{"num_key_value_heads": 5, "vocab_size": 8192, "bias": "all", "init_std_qkv": 0.0217, "lr_mult_o": 0.707, "warmup_steps": 200, "final_lr_fraction": 0.0}
MLP neurons of a small language model. Each row is named by its layer, matrix (down: output weights) and neuron, and shows model dimensions 64-319. Each number is 128 + 24 x the weight over its row's rms, rounded and kept within 0 to 255. Numbers have three digits each.
After each neuron's rows, "raises" lists the tokens whose logits its output raises most directly, leaving later layers aside.

L10.down859:130122124155097137150132141069113129134072116130141144147122125159116145073141097133141117149128138104163142099104129162137126149080152111087173168140210056131103145116119147110138133117093136137136127166097144138127095123135128109159135118157139113150149110135160134171145106130133081138121149149173141156125107115135133090136142152133136112136160147134155130149150159154116139122107141130132102166126098099163183094092099130135094130094130105107186095120172120100148141132127148118114148118121080130142130129112090174113101107199112146100147122126158134102151159107105119084133139085144146087138147157121091118108121143123154093095151134104078113110129107054119153138136148150098144149140135138128126129138102164110141144148154102108131135146158095150097131095132138
raises: "remained ", "have ", "has ", "had ", "could "

L9.down609:116129190133129105149147102155164109146170093106098158154147105154087082126129158148100079137125103164120105134139124128153137139144168138158099146143128136129132137108133133123131112154146108138130124105123099117126091102124109144149103142142147141115125141088117089138074100157130100151147132111114120120139126158097117132126124106137117125103138121112151157124138104121151121100102121149108152100106114140126143193170124096100111152086098129154110095116155122163149175156159128128098165124161140128160152124132129148111060121095146182117199146117124145111136088069143125117117126184110123121119092109121149151121115072132108142164093122173106118146154086159117095133140121193062101128155149136125143093122166114137131132129154162145146151162127120143146107148082094
raises: "name", "names ", "name ", "names", "orig"

L8.down569:119131129110154120135119137122151134130142125129147147123114139148117075119097088112089120144095107110081116131117154102154132115103140119144061106147143135136130107116171131119142142122143129077122158127149111105139150142185126135148143124161135103129141181107118154106137131141123122144086118161098126129140180120118098188129135119114151182131075110189161144108161105111137110150098130135130095088095134135116120146162136089152130132108135131170107112151081134145079139147125136106143163153107125121103086107137143105120134122094109094126106150156145115110137113132146123141114151108093108169127111167122136096107148166089182141080097159116116160135144121118142149084111133139117151144146155086141151153152074121088131137168104088187085160080165170143073114162171092
raises: "them ", "him ", "what ", "certain ", "their "

L9.down184:085105096068124151127137155153131125129119151149076125142122156111094110114101106114146132132137163111117160182126132121117124136101092172107118118158146089157142138083141115105117077156122112123105157157145123109100135143138061140087139146109111087115133137131121129131055132137098156114106124168123148109136164147131088089127126113128104109108133161101111104120142110136146108104134107154145156142094114170156133161131148115122136079182130120173109092116122155118132106107123169115144148146105142120141135113127091156176083095109134107119148149129116158140132092135147115157157195138106143143121167096112139083103108125110090108149122168163119134117112159115105160146101143118110096076116163116125128127135192131145135158111097188164173155149121125103129134120138113
raises: "names ", "name ", "name", "terms ", "same "

L7.down973:142122163150125103052139100117127115129121133075102125129083106112095105140107132137117132167093113110146154139120125191148104112160118138163113101144130122143160124144137124131125105149126141146152091139145126162098102110104146121099153128133129153082148116130105193137075060130157116156090124146082141144158109138107070126140135129132100095071137107108139071137109149120110157130147125110111112162160120133121115101148150131110166154193099121111111153129096121124121114131127164144112099116119136104112127126118160158126126117113144155127113140137141128140136141166120137098125148108081139139148126099110139098128122131145113116148118143101144129161141166116169111143179099096142154116165161093160134104136160125151131141157152139129102126151162144102099140175108118
raises: "chart ", "Album ", "album ", "musical ", "Billboard "

L10.down669:175078099155125133111112109099181077114131140128101146137140176123127102124107166137102084125118154088141134112113116082109151154122130162129114093107166137143114141133162135087096096139131133122134118138152115114112119122135120158152119173122148114186149087162119152133062162130174153150085171094149091081108102140091124126132135124132124096110153094145113152154076147152120135113154139126058105128135123128178119139133139123113120112124122126096110147155108166146119109146131111140131153094139089151109090137214129141123132125140159108134145150105107103132125127125134127128099111127106152140134145101144130174110159172135135147134127123092139120089105121124113118146118159104111110121072160138120100185079163147176112129111149154150125127100129141138137135092105136
raises: "de ", "Mé", "La ", "la ", "Cu"

L9.down496:121139144133136157120092135127117144160108148183122127139134146088129098147119158097154149144149120131150137125140154118124144079136144106103119151129116092149143119166166140124130088104123144098175156125128120107090144118074102123124103124130135142128139133111156111132116118159142119138142135142133135151124161138156127153143152140153139121169135127138122126149147098108101174122057130109111181146101123135122138145101149151077135097159136136144173116138113098091143132124132132133137176120171132139158104110114113143120098149125121123180119195128131109076113142151111109159153123127135147131137121126128120183057184147127106145152170137131133125147084107134129133106133142102130080089118126139136108099121125118110094115127121135132094153158141117111174150144126123
raises: ")===", "|", "]", "})", "idae"

L7.down1009:144120084146137117127123141115130152132087145135172110115122113116144144129092108130155090106144119144102153139152140118079142126114143147125121155194159147106172130138132158133128135126118147096117125110119120131120153120150130118147145137071107106155099129123150137117165137165143142157118121104191137121119127156127108144113103159123089101122106118172128090083110081145109162171087103130097114149144137127157088116128154158140124123145145121095116168169112090127088068149079070123148087144120118130146137114143104141143155072125153111119147079156121154133088136144143146115108144140146116123158122125094141123141087178176146131129140091146144109139157107091124145107116131142160142185131125111123149128121156131108089133116120118151120188104170068124160152160148114
raises: "whom ", "which ", "whose ", "ational ", "who "

L10.down220:111154113108135100132117167108127112137154137158102141126147133101144128122145166107177131103101141144105128163135130123097144126144109132097086111110156120112087124120159175148141165120124141135166148168123100169103127112128121095138105122128115151173107115172142106134072151150134124169152121110136174114149144108122123167136112149137156110099116178158119092128102074121133087148155142100123098144114163104100116116142126165119095119130079147160133084144107128145096128129136139141153142125111067088108124130123081114102127109088137134139120082157155147130140121123177155071166105130090174147132155136128139112121130156091127155157135162101134097087163089074153143148123110162105135127141149088117178129134099126116121133115089109147109135140125153126101089125103111
raises: "saying ", "said", "said ", "stated ", "noted "

L10.down683:138148120115158105127105123070137104111155116137147143129146128132137112109132155126138126128119154116146146115124123128182101184122119088141143203157080133143154105114150084097067109094123137101162177098086114108124117141152128142130141135145132107092162150149138159111105121107088114115132115146111139096141140086137136175141128165128124125140113120111160140129122119134163120060135115148140149160131134079133092135091141078164097092099127111160134150122094124114137131158128099112104168163173148101132158080132146149134122111117155092155124133158071147151156135153157146081140149046117151160117113149127153106119117106128131119125102111112086151119116083124133130147155157153133121170176148142129115146142110114131150146121093123178111111135147116130114130110148057
raises: "them", "it", "her", "him ", "them "

L9.down765:160143131112092135146127106106113143148168137139147099123169118120132134086125135161102120091139116105117107148129147121132127131107084152165125092102112096129117114177118136148153098096132135108089102106133154125159090093100111131104143141180138102088088126138117130126084148149144109118146125135108127120123128136106132126100132157076133146145180145168175121138090154123138162143178166153122096127167139097142168119139054108147114143197136102148147124135115146132094137137171118114134126131129142142121115121110148139122093149131140115123159144154134118114110140118110143077177091141127133162097101101137134182179088116119096093153171139111127117149147161130147138149117107129105120155144105110125128173070121103078162152123115123114129100127136123095175125147116124
raises: "Satur", "Sund", "night ", "week", "occas"

L10.down757:122129131159111158127136147091111128186116168085105089137125135173095158110127161144120119085146113117142135108117150137100103103133134120125162127101116122135118182141149154129149155127119139139120166175128137165167128118085116130118097150119094134114173162141131133115096121091118108119167116145124072152105173125091132109141132116079110181062151119143124143123118094106181139135143105173152110086125087141150096088143142133153162138127116117098126081103125144116152132077114137114146128131090126153141156125130151088129144052122082113093131139128106121116140153136129116105134085101131142126152094142116087100159112110158196092114123136104153144115139110167180130123111120157080149136120110137115136166120170143158126162173098099122139134116141139133103117143121096
raises: "well ", "well", "with ", "soon ", "ear "

L9.down1134:143152163118140143146127121118092127068129168094155131111132128133150122147117134135137094171114134152143141119114120146122183145134117099138118096187155113108160105102148136108154115136115162119126118125132146093132104055095169123089137129115129162102140095119110180157142124148110129148132114135103114146109134126171129122138125097078105060140120092149127178122138134087137113176123157142133128130105152111134127082110140123100118111153162109112138116078129172100111096139116140120136084138126163158147112159154152106150162103155126121129067147097110103110151149146141129104126120118153110154138132145112147139189086132144157091114107133144112110142147123111106131160107087123176135170153135168116161111110126121056109148099135161150119140124125123153089115152097067
raises: "TV ", "TV", "broadcast ", "Season ", "NBA "

L10.down548:138152112110133158121128106124131155119119129133155145115116091176136129101105131153100137132131143101151111106161114107124078142095101087138156171132109122141111145074118121135103146124143134141121154133174137130133161136134153174100123132131164103130179151092180135144099108113113096145082132172165128093116110180136144142169144116084146096132120104109097119131153111124131072125100071150137119085157100126106098162126113079156130123117168099141170154121135156132119139129123119147121089120148092125149146146130137107087099157177146122149126102173137152157061132117161175125140116136126124123114086142154113109083126096161157132125142116136107113098156166145127132119152122141142111146122150164123128138111091139161103096113150128179102118152134142163108137087123149
raises: "I ", "it", "I", "my ", "We "

L7.down471:160136103094145143170162162145118146128126118134154102124115139131081133095127109150135082162106128149149121135121101094145129142105126115151095104136169149134118160097116133149112127154138088133133124145150099079148108101171120161137156116126074157118143166130106101103109148143149118142121134102160140121162156129170150152138152121114143117108146085134127157131141078109103100133085137102121104124118123152098112103154149137187118131139174144134106121131123133163105176115113142114127150116130115127106093124160116104151149136180119131113108145139133113121179090113152101082097135140089134120119103122120124103120120147154119088114140108139116085124115113165108146127122126111165110156154138090168157123132079137117116136146106104166085128068157135175101124147199098
raises: "himself ", "him ", "me ", "them ", "hersel"

L10.down67:100109143156165159100129099112109085147099156142175104152081140153146122130107102146086130139116131126127110130138126098093106181128134150093139129127134121129115165090124094135104136138100120132107096199136120140154124126107125122098161107109098115137174081181125140114074136126146168101149154109101120093128094154130075145171109092147130180127113100219133128116120165161132150135092143137106140131074113114162113149151115158165124135143131154115122144127120117149121111164106106134156131109156078143116135108149146126111141113157163129168136126146112111092099102155152103147142093096113114100105147127136107101122142132127101154150111092145098091128118141122098105124142134141142135137132103146125118133157143156127138123114135152124147175130079151110140127140167102
raises: "Paris", "ér", "Les ", "è", "French "

L5.down774:141138112098139138166069111112172112120109151139146113106117130127100072136127106111126113171121086132112139102146147096173116127123142133138110169139147115117117123102137134124086139113096107040151172120138104142124145133157138086135144108129130110104135140125144126117168119156116094148098129187127133123128151135142152150108149132099166144126111101138096138115141088135114092156074147102090140132099138120118136155148144124157139130111140134147093153121138138117073135109128126142147134123171116102140145129108124132135123109119160093160106088146097137104165109118127115156124139133117148157090105143147098105098140118129119131124117108113130133129133108104131136112156123136103110132129147170120132132179109114141144181106140060153086131136150113151117154141164083
raises: "them ", "any ", "their ", "these ", "its "

L9.down669:134151098120148129083120130119155148114177165081148151134152144129147098175181135060125101150126114131160167170124141153120178148120112125125106099100103130113106100098114115148093127153143154131150138097131168123159167091138158113082136127136134074116130158121117098101104161132112145130146133132180121111098143157115114160180153158136135137147096135100126136137115151121095102145167160133136122130138120122132130162094114107122129078124139143172094120097121133135181112129144095104090113123078139120135113151122126140125099109104130140111106173131126147128146101184145155108133091130128175083130132136146139124152133143090140141141147105087124141135106090120131104106092142114123068131134154104121139098152126120129095164125116122084129094123151100056157099122180125
raises: "times", "while", "few ", "times ", "time"

L8.down735:143099104120156131116125140140112119128132131166135162133141113150115137098110084146110118151125109133078117142141122150131141079137122104120109170171130109143152128137144144089117151136126141088124158131135099131122118109159084125130179167114151146130139146121119139107106119106131092147130138107147093115188162118091116140103152110108108137110107162136140135126153122133178159093091108148123101159159143146143128145144163110145156156130129082150119120152094123112108169135158114127169116160157143185121168116132123107148131135128078090111140130128162145137134126120140097115145061144141199153091103158142106090129161118111094127113118118144107124114139139101121160087127165111145118121103143127134117129142109133125134143140163097177093116146102113137133127129135123
raises: "himself ", "hersel", "itself ", "them ", "him "

L8.down860:131140073143163150106156119123092096154154118103124086161106138118121112127092117080098138156120130107088126085181136087140167186102117108113105143132106115114139130128091121128116112157072167107132119172141122193097126193124105138096160119140090104101184095153135180137132150123143159055130132098109151086085138118108098142162080136142133156120141143149117160085144145167137122118152113103139147159088141127145161173132164178128124135127131104116108168098106131117151102134147128126147099106163165151099136140153146140115118102122141114167096138155122114107112133151176041104136092145133093156098124109140125154117143137119116146138138100139141137126125147143152147137135121103105138115127136106148149124130128166131125144144088130115139114142108139096118145134173159
raises: "è", "France ", "ér", "Les ", "ois "

L8.down796:111144110121117136124126134146140107099131171150117127133167140113116124138153146132108150115108103112090108156175138130125129117147163149111142107084133150113097138133134155115073148117085102140142132122116155093110103177124148104104081123109082157107117136144165094109115144180103103106136166111205127120170111168111139128125125105153114150173163135097148085062159152183092152132117111139100119128121058118112136134127129136129162167126118131131141096141105102142116107147147134129137120130141104137093160153129152121121117150154116147095141148156141149135128169125142138117135104162103136109135113144153153130114125067179119143118151080120107103185159159170151141106129136077102127108119154114120086141129133138156166085113161114139115133130133134137093134129148175
raises: "battle ", "Corps ", "officers ", "nav", "Force "

L5.down930:152114096137118121117157134080106143137158158136125116106093123090101133127107133160149112145136139134117128109105138101110159074058157134215118082150113156115119118087141119064112140092139107113143163086096162157143133165134124155162145142104115124146113131094120114131086130141122134130117144166123124099128112152158104146141124092152131143113137095114175134122085128121134169137088141137082152130153161111153102167150122174107136133129127131146096134120156160101129102114181104118156120141137099126134125135080150080146166142143167105124139114154128170130054168104115118145101112130086101112144130119156096159132160119151181146124106161123108158131098137115113078101119134136136132129068158070128135109104131103127097145109147145122145105133114148114096144166128163
raises: "which ", "where ", "whose ", "where", "whom "